{
  "norm_eps": 1e-06,
  "positions": "rope",
  "rope_fraction": 1.0,
  "bias": "none",
  "parallel_block": false,
  "optimizer": "adamw",
  "lr_mult_qkv": 0.4,
  "lr_mult_up": 1.41,
  "decay_shape": "linear"
}
MLP neurons of a small language model. Each row is named by its layer, matrix (gate and up: input weights) and neuron, and shows model dimensions 96-191. Each number is 500 + 40 x the weight over its row's rms, rounded and kept within 0 to 999. Numbers have three digits each. A neuron's up and down rows have the sign that makes its largest values positive.
After each neuron's rows, "fires after" lists the tokens most often just before its 100 highest values on Wikipedia text that the model never trained on.

L6.gate352:528429560528561544450523435522532523470568468512426448570546506518519512509458586498500499410575477533504495517567564502453565556512425516474462518406502491493449434456511468480424441454603521533523554519502515492556522505492416483557464433528528548493501527472587502516471502514491590468
L6.up352:456501500568511516562493509517511516487513414486502519442531506522504509474478546532536537485523500506515493540540445488433494542510526506479483452420451569482502565539534495537508521577506470514481501470565470514456509491477512583506488550481525466578448490485540523550591510549456568441
fires after: "\n", " ===", "===", "=="

L4.gate881:524474600540519391461444533501533510506453439529506439469572557455507554446520544548513513419502432465461542514508425510502539488519485524491487512484508507491508463410466505502468479535574466516530554421456514498519511576442470501573554507475562476494544529480506520603474535475521512474
L4.up881:481530533561474421505478542454515441506463444545544509533563529514530538464473538476553527475461466511531517519468533471461512512501496498517437475508514511489502505443467496504529470491562497498473548388472481517526541572525507520541595520496518510427514491544500515551444430463521536523
fires after: "\n", " Department", " Minister", " Ministry", "-", " Institute"

L6.gate154:515468484405541476498486532482530494493486494523424488451522509509516520533468486439498507455503509497501505434480448480507529489495455481432571564514559542519461503496516511504497455535596498513520507433472520449568566503462509415492524531527583477492517502470594554451407502485508555563
L6.up154:472516521537461488448520505472523498470508423516542540490468510497472485454496488566492456431470504502468512542507517521542487513555549588530499481453503503514493464485492446510551455577455479536492488540557555520490465434494436553540475546407454534449491483437505503478582497514473464415
fires after: "\n", ".", "s."

L6.gate237:529471507437541541468532495531481532451522463503432504441450493504478520506466450572478540533483454418512517463482456573464552427433461507461534479534476503479511469510576525433500536482557503531509526432520438464515492595454489503550452508464494469455516452597502553565414535517488502519
L6.up237:502537492548480538528503496478464540463517524467456457509459541463495494528449544526482456461520471499526475453464465460506410555501485556496607494464484450500462509495510480469580542518535486487545562523450474559504518451433468545465498512484472499477541541535553409535568493504439469391
fires after: " in", " of", " the"

L6.gate12:535466550535421514514513438500415533500502509486506542487537537529522504571462514552554511492506489541538480399478413595476462403521483492422536546485482500541526515488423507492509476537536435490506483484534569554552508471515535475497566510523485442460552526417510514480477465525467556526
L6.up12:574574504493412550477607471557470448500470569505518510466573530426531471497502533435509522538488454554497500451507536497565512460513474535531526511409509511501529509499427465516545441523542449496487499516476500513518440465425523452485566418476516450442485529451519521519535391530474537496
fires after: " |", " was", "\n", "|", "==", "As"

L6.gate610:505499491492467521508474533466564535501458483476518439482535552445447560466407547499393506488542500526488512423495548526447566479430475515466492471470497552506397456489633516530479495537520437537536504480500475460548451579456484474504481571487548564492511491536569537524453490493456532495
L6.up610:416506507534546503420455517473528464496480612474478500466485546504460510513455451458507551500476564510459493538512454495514505514422454499491528605477555460546429422480501497501506523464456444454557519476427460520528542531476496435447499523516475405587498473506531483517538436519569526453
fires after: " in", " to", " on", " at", " the"

L6.gate234:495460486508512541426511559519520419489526481513507479510544502515503512516483540536483466552483487442482543522526512505480519452463478521455528453481522527526425450460514556459514456587548503492411553581543442525475489532467447502515456468582502575511545515592500501543377533575436531579
L6.up234:530519508466466451569480448501479507500463544525508503522464502485467561466465511491521513455499540473550493462554594506463505474462457559507440471461515501481453513490475479555451508492482519454541479554519461524556495431532457541558539478474527508587447470481513406529481430511612493499
fires after: " |"

L6.gate937:500471455554493490437532458499476504467521542469515499515506538545544508466499510498518529487488489432517510481514508517521476425469505492470537425513487523537444515497493469482537499551542451516373540548559527500440510530497479567527508432512453536491543454571542458482436464529516480488
L6.up937:493525531502503546459375484611470535544482505474528489501511520420427568458458519452472487549455548525472459528561520487503541540542476441582444453519449475502492522510483531588527525491438516496505490493466478479506450448472493531498596538494562507491465572487455504464519505536497482532
fires after: " |"

L6.gate52:545425465542467524533529521474481433478521513481446483450518525480514464498460481525487541415543415480563521430484462456536491447412462583471522512454458497459477495505532492490492488507532478576475560490458499582548482510536486512551509490507543517444503525500517495531456422472478567426
L6.up52:538546534569466567492478536457492492491550467488449498464511553518520441550423467526572502485533434488513523497512578480502464499450502570433427493476548497501554458531535474501558459553533564562457511525522455498480507456495499483505537524509500535521479496511523544457468459497508477487
fires after: "\n", " ", "."

L6.gate150:454528473474563440403497555494487440470494516500478448492547499502511511419541481495522511449468410541472539479468477475541458510488548495468424556518514552495455467505514556561495499530484452449480551517500456531510489445462496521507519506438483501568512548505580451598514608490533507421
L6.up150:432505534478491547536464494588524485441557509512512516492483481555496451415493523547593433438538455560455493483465483427488441526466575522436510531528506456462555501464489516539495537499440542404487517438439470483522528484513490504462465525483504494441520513461539475499517509550586561457
fires after: "\n", " Website:"

L6.gate311:526515511415529548444474481548521474434509460460499525373450533535510430505462500542485479502492480473510487486538518474510496460482554558449448517467478554535520531456476479505452462545549476487503495474537479559485479504503436425547445472532521509541565547545536483522447527517513551513
L6.up311:525426526546530498489466444449462493516435579533473546607532477558500425506481546466560427419405516463467527527450465461548570488518471494508526530541491481531477513492460514414436477465503470426485486499535487583478549466448530497462578508564507592522519471428527560546513502490519557488
fires after: " |", " is", " was"

L6.gate681:525492447446454464499504519487529463488524511575477502421483526506464447472475537461429432461489481520443489465489509519503531447487470528507449466508517511453422497455411531509497459504494507474447486468521542549556491544464444497556513527585572482566548493500535529552438463491520538504
L6.up681:563554459525469545445439491524485503537415490518511494519480503590554460461491496549489515472480508504446463553509561514452480471500560532476486491507401502406513458457527445490486528562503484515448535535517476489526426414485505499512487479527431582489502521406496555527471457583505500544
fires after: " |", " 7"

L6.gate541:529524514552569422498419470491522483430461459510481460476600543533454547574448522526418480470520437487512485441525515520484455522514461478455459476530481489527489505496531475498423486583554490492457471461441556547501544547556517469562497438515570564529523474539594498511432489466476569477
L6.up541:557534478556488547519482502507468496559529401518501526531610505556477531504485527474600510476523477510502583440477518481479490516572490514485447468514504573515500441479504452544467427535576466477468482554432551456549500504502512417519511548558553479467529403502523494523492485461522449541
fires after: "\n", "-"

L6.gate395:508526450467492493528494501540478451437535499479432447509489482535500525444433579582456518419473457424456484473479471543423509486505522621421486482481499468500462444488520562454445475593595482524542543492489495540529494544489451485566466440486529478459508466611530515503433513526446476438
L6.up395:447560426518445536464501507471408508471536462485471512470476472554510446525506441477575484424492558446471512558512446513510539422526527512499522473476527509413555483511485504557482495458473511467543501495508427545479468486506447511514602498534458542531489527515519499392492464538477478488
fires after: " in", " the", " of", " to", " at", ","

L6.gate1027:494564588449455516530493510501500553486499541466537481514531548539469525538400530502531466597487517462522437463540445548486486556556475493543442464542504529552498506469500503420461440522532450542479498432582504478525455487524539437571486512548500480459537538518580466421471504530522510486
L6.up1027:527540569528492513497457472534527510571522547458467497508472466438432501489406432456572523523522509447489442445484460524517483484498460415506538535455558557520528482439528506497483470504508514445438478492569510522474552482467584485535499486534463438445541551471500469570489494521566516475
fires after: " |", "|", " World"

L6.gate902:533526479479501507519473501517494519564527472478483520479449457510462417512431489493446477513495498514527422428464454505425469443494496484442511504505497452532560506531490516420459544597491456489435514554479529513502509469412471457493484539536593454507583437509477455551493442529479582467
L6.up902:463447532515535530398510502420490526503470579522454532510501491464453515475522579491551557440515485480446543545456490463542570473515490440479500532482473456471515562579565509479501455495478507522529466539561488491487545466479472517489542473509457479479542446519503520518469480378509499447
fires after: " |", " the", "\n"

L6.gate710:494474513494547501546488522488539419525475526483519487555488487466511587460542474502530497412442502536458552531473475508545512501547450480531582458543460471482577530493475484475466519574527561583489456535543546547462497490484539510543528558591497507503505491458564481494493501530475584451
L6.up710:538496521463511494538487511486451531506512492509541492473525456501482505491505480524445507506499477559509498467495450612523459483494469458569448510464559554407543516506539540476477480448507498511484510553524502520530446444513537495508523537526480467514476394489503470449508530461516533490
fires after: " |"

L6.gate494:526354454512527474463503595496435509552504605463454492472517536473515481553474542536464477525503478506538549490469470532460524510508569491529492539488568484540475410534513504480445489545528467549471459580396534550557497581476511490540453514511487446495490447528574546550501560493450504464
L6.up494:492515457486418467497455540435516505492429593454514443525498491506458540494517408499457466519524507494505577557385555422477482504509584497565436495502547556449457509467515486528551569531548475489498480539521512487466483499522432503512425499526558517592485475488478484535551478583398507514
fires after: " the", " and", "The"

L8.gate18:533460481438490551522452456539437486502527569494492511470447508538508525538500451531510464410488533515561546531424429513490420494515462502497544483559506462515550491550481517494503475505523487533445442566530566555501527496500492461582510605515479471485538465484530496459516464542501541520
L8.up18:512555533533503596491521494479481448473551545477494480492427485498486472460463444508578474499472529484496463457515445404514442506492453489513464441500529448561494527478512476468460471480521518530384501514518472535505475444447484468548436483547495484416512461458485481491536539498456526490
fires after: " |", " P"

L6.gate618:511474499510456570469531490544541423542508498519469477528532573499523518485439520542485478417542504445456500436519508468505533434519562560454473507491533535525482472460453515456435476544545457489540560494433514498562495532568555488525481496452580485487569496487603550512402470553535488516
L6.up618:501545488499441418542492571534512423561532531540559495473453481443476474527462476515528500553464513483507511497483509497536558493471485468551568541434510505450582492504491508483580530454460501495518454452496471536519493514506505577474519526506427507506506517519442425514487498518525453536
fires after: "\n"

L6.gate1006:562525487471576548474477515509480441492515475442387459569506504465533466462521548476482567450600444596543458444544544524460550511503463515499463485479473535517420486450472485506475532497462457467518516552438400560525500549538475495565503459550560484528546524506557499522426557562442467450
L6.up1006:503489465524477494424564471552490504539446553536536549475510523505503487589481473577517459517477517429499486552509578468522501486507521560548470493531503512476534551517526544446462488540534470481483473527485549467549553478475445478436517508510470563557482510512518523524485479479517535518
fires after: " |", ";"

L6.gate378:547478506470538419420553509530511439502480475496418474525494469484469513482499533510452541466515464503469503450419497496442532505528503491504496541521575487474457507492495563515484571513529473484474602468457450484533522523416455505471561507544512495487480503585478536516468528539493533525
L6.up378:482506474552503561528525495601563503490532502477489519456475504408485532433458473518518519443525552515462515459414422449459512525530493468603535572550547462474419489515522483474495527516476509461458538521537482427507511518480407479549568591520525569496468523478469464481506582536487569533
fires after: "\n", " 2001", " 1987", " 1995", " 2020", " 2024"

L4.gate794:511415508500488528517482478581504412444539521524510378511496510522568493559476543539516491532513469500462491405491533497550501510524466509498521527484549500534530462507598520432473462487519427548480484478501569484512536541478519483543469464511486514481579413464477504550413476511493564448
L4.up794:465488475560495512563461494503544502460474553475494396538516538530556474521483503480487522506518509464433516541472535492486486502542447445507501458505478478562555498541493534511440468444480470483498482409535592510491522500564484555437469514532460532409549495462532470489520416515459520429
fires after: " the", " New", " in", " Los", " de"

L6.gate387:548498472504535544459520507513589428518472469476478504436521488481473475553482551462521509493468494555520457433544477501392583523423559606473442469438532458454469430445445497466480432449421464498522540496439509537588478502507477487538520529532537501498565627458532439597485553489481536494
L6.up387:483510526486444491495417474516523515486448599486509556570516492521479487489495540523472482464553545509479481518537572538525515507571508431494488411485497558508408534534452527572514576528459438509481471531564475446479445480410472564497580507490521454542493441504549532530469461535494559585
fires after: " |"

L2.gate81:481554439542520560500487519477544571487495563517455510479583551460460471473421557525445495493469460497561610379481464439549580496525411587514485441489510525526436479466528483474494538503550486508488479454461432511570497535462483514483499469447511544445493427501513505546587487450473554582
L2.up81:497441452531432457467494526493525464505468525483526497523417481443491529590506459483490420532503568460421529520514515489517473510426524505524524446503513466468454477540518500446539547460450485499473512449461483587480536537490463477489509447499474486568427500557481533446470488563438475498
fires after: " the", " The", "The"

L4.gate256:554437476551484503527480555559513486603547498530463481494533501525492491450434525517490505408519470512501515485474421546494528458519452527480436516487535498495538500435515554424502541573520454480544511566455508491602423534396485481523563485508440502457491501495570476523497496526493499468
L4.up256:545488540507465500481551476526499504520503449469457496464537484485466527529393497512541549475590506542438465518522447469502547568533524575606549485489429437458473552483496467486481486492433474479531481460472473409546551481445497478525511482466464491579416531527449504526524504517534553515
fires after: "\n", " the", " The"

L6.gate911:527462466388578515572582515505470493520491477486453464512506568508522469496454503595498469496512460558567581473583497500508521474480468598560540551496454509502463446529560583442455531561514418443514561486446533563502496544522544436523485467455522446587529448487504544544453513503470525517
L6.up911:462519525519514525519451522457587554453476499522537448542510473516551529537456436503481468493572540430430419507506458557480399507487480466539518478462547503577524414497516474472485531469510490506535546488488499476425484472596564468474528474497469468487455431492466533534453510522504477541
fires after: " the", " of", " renamed"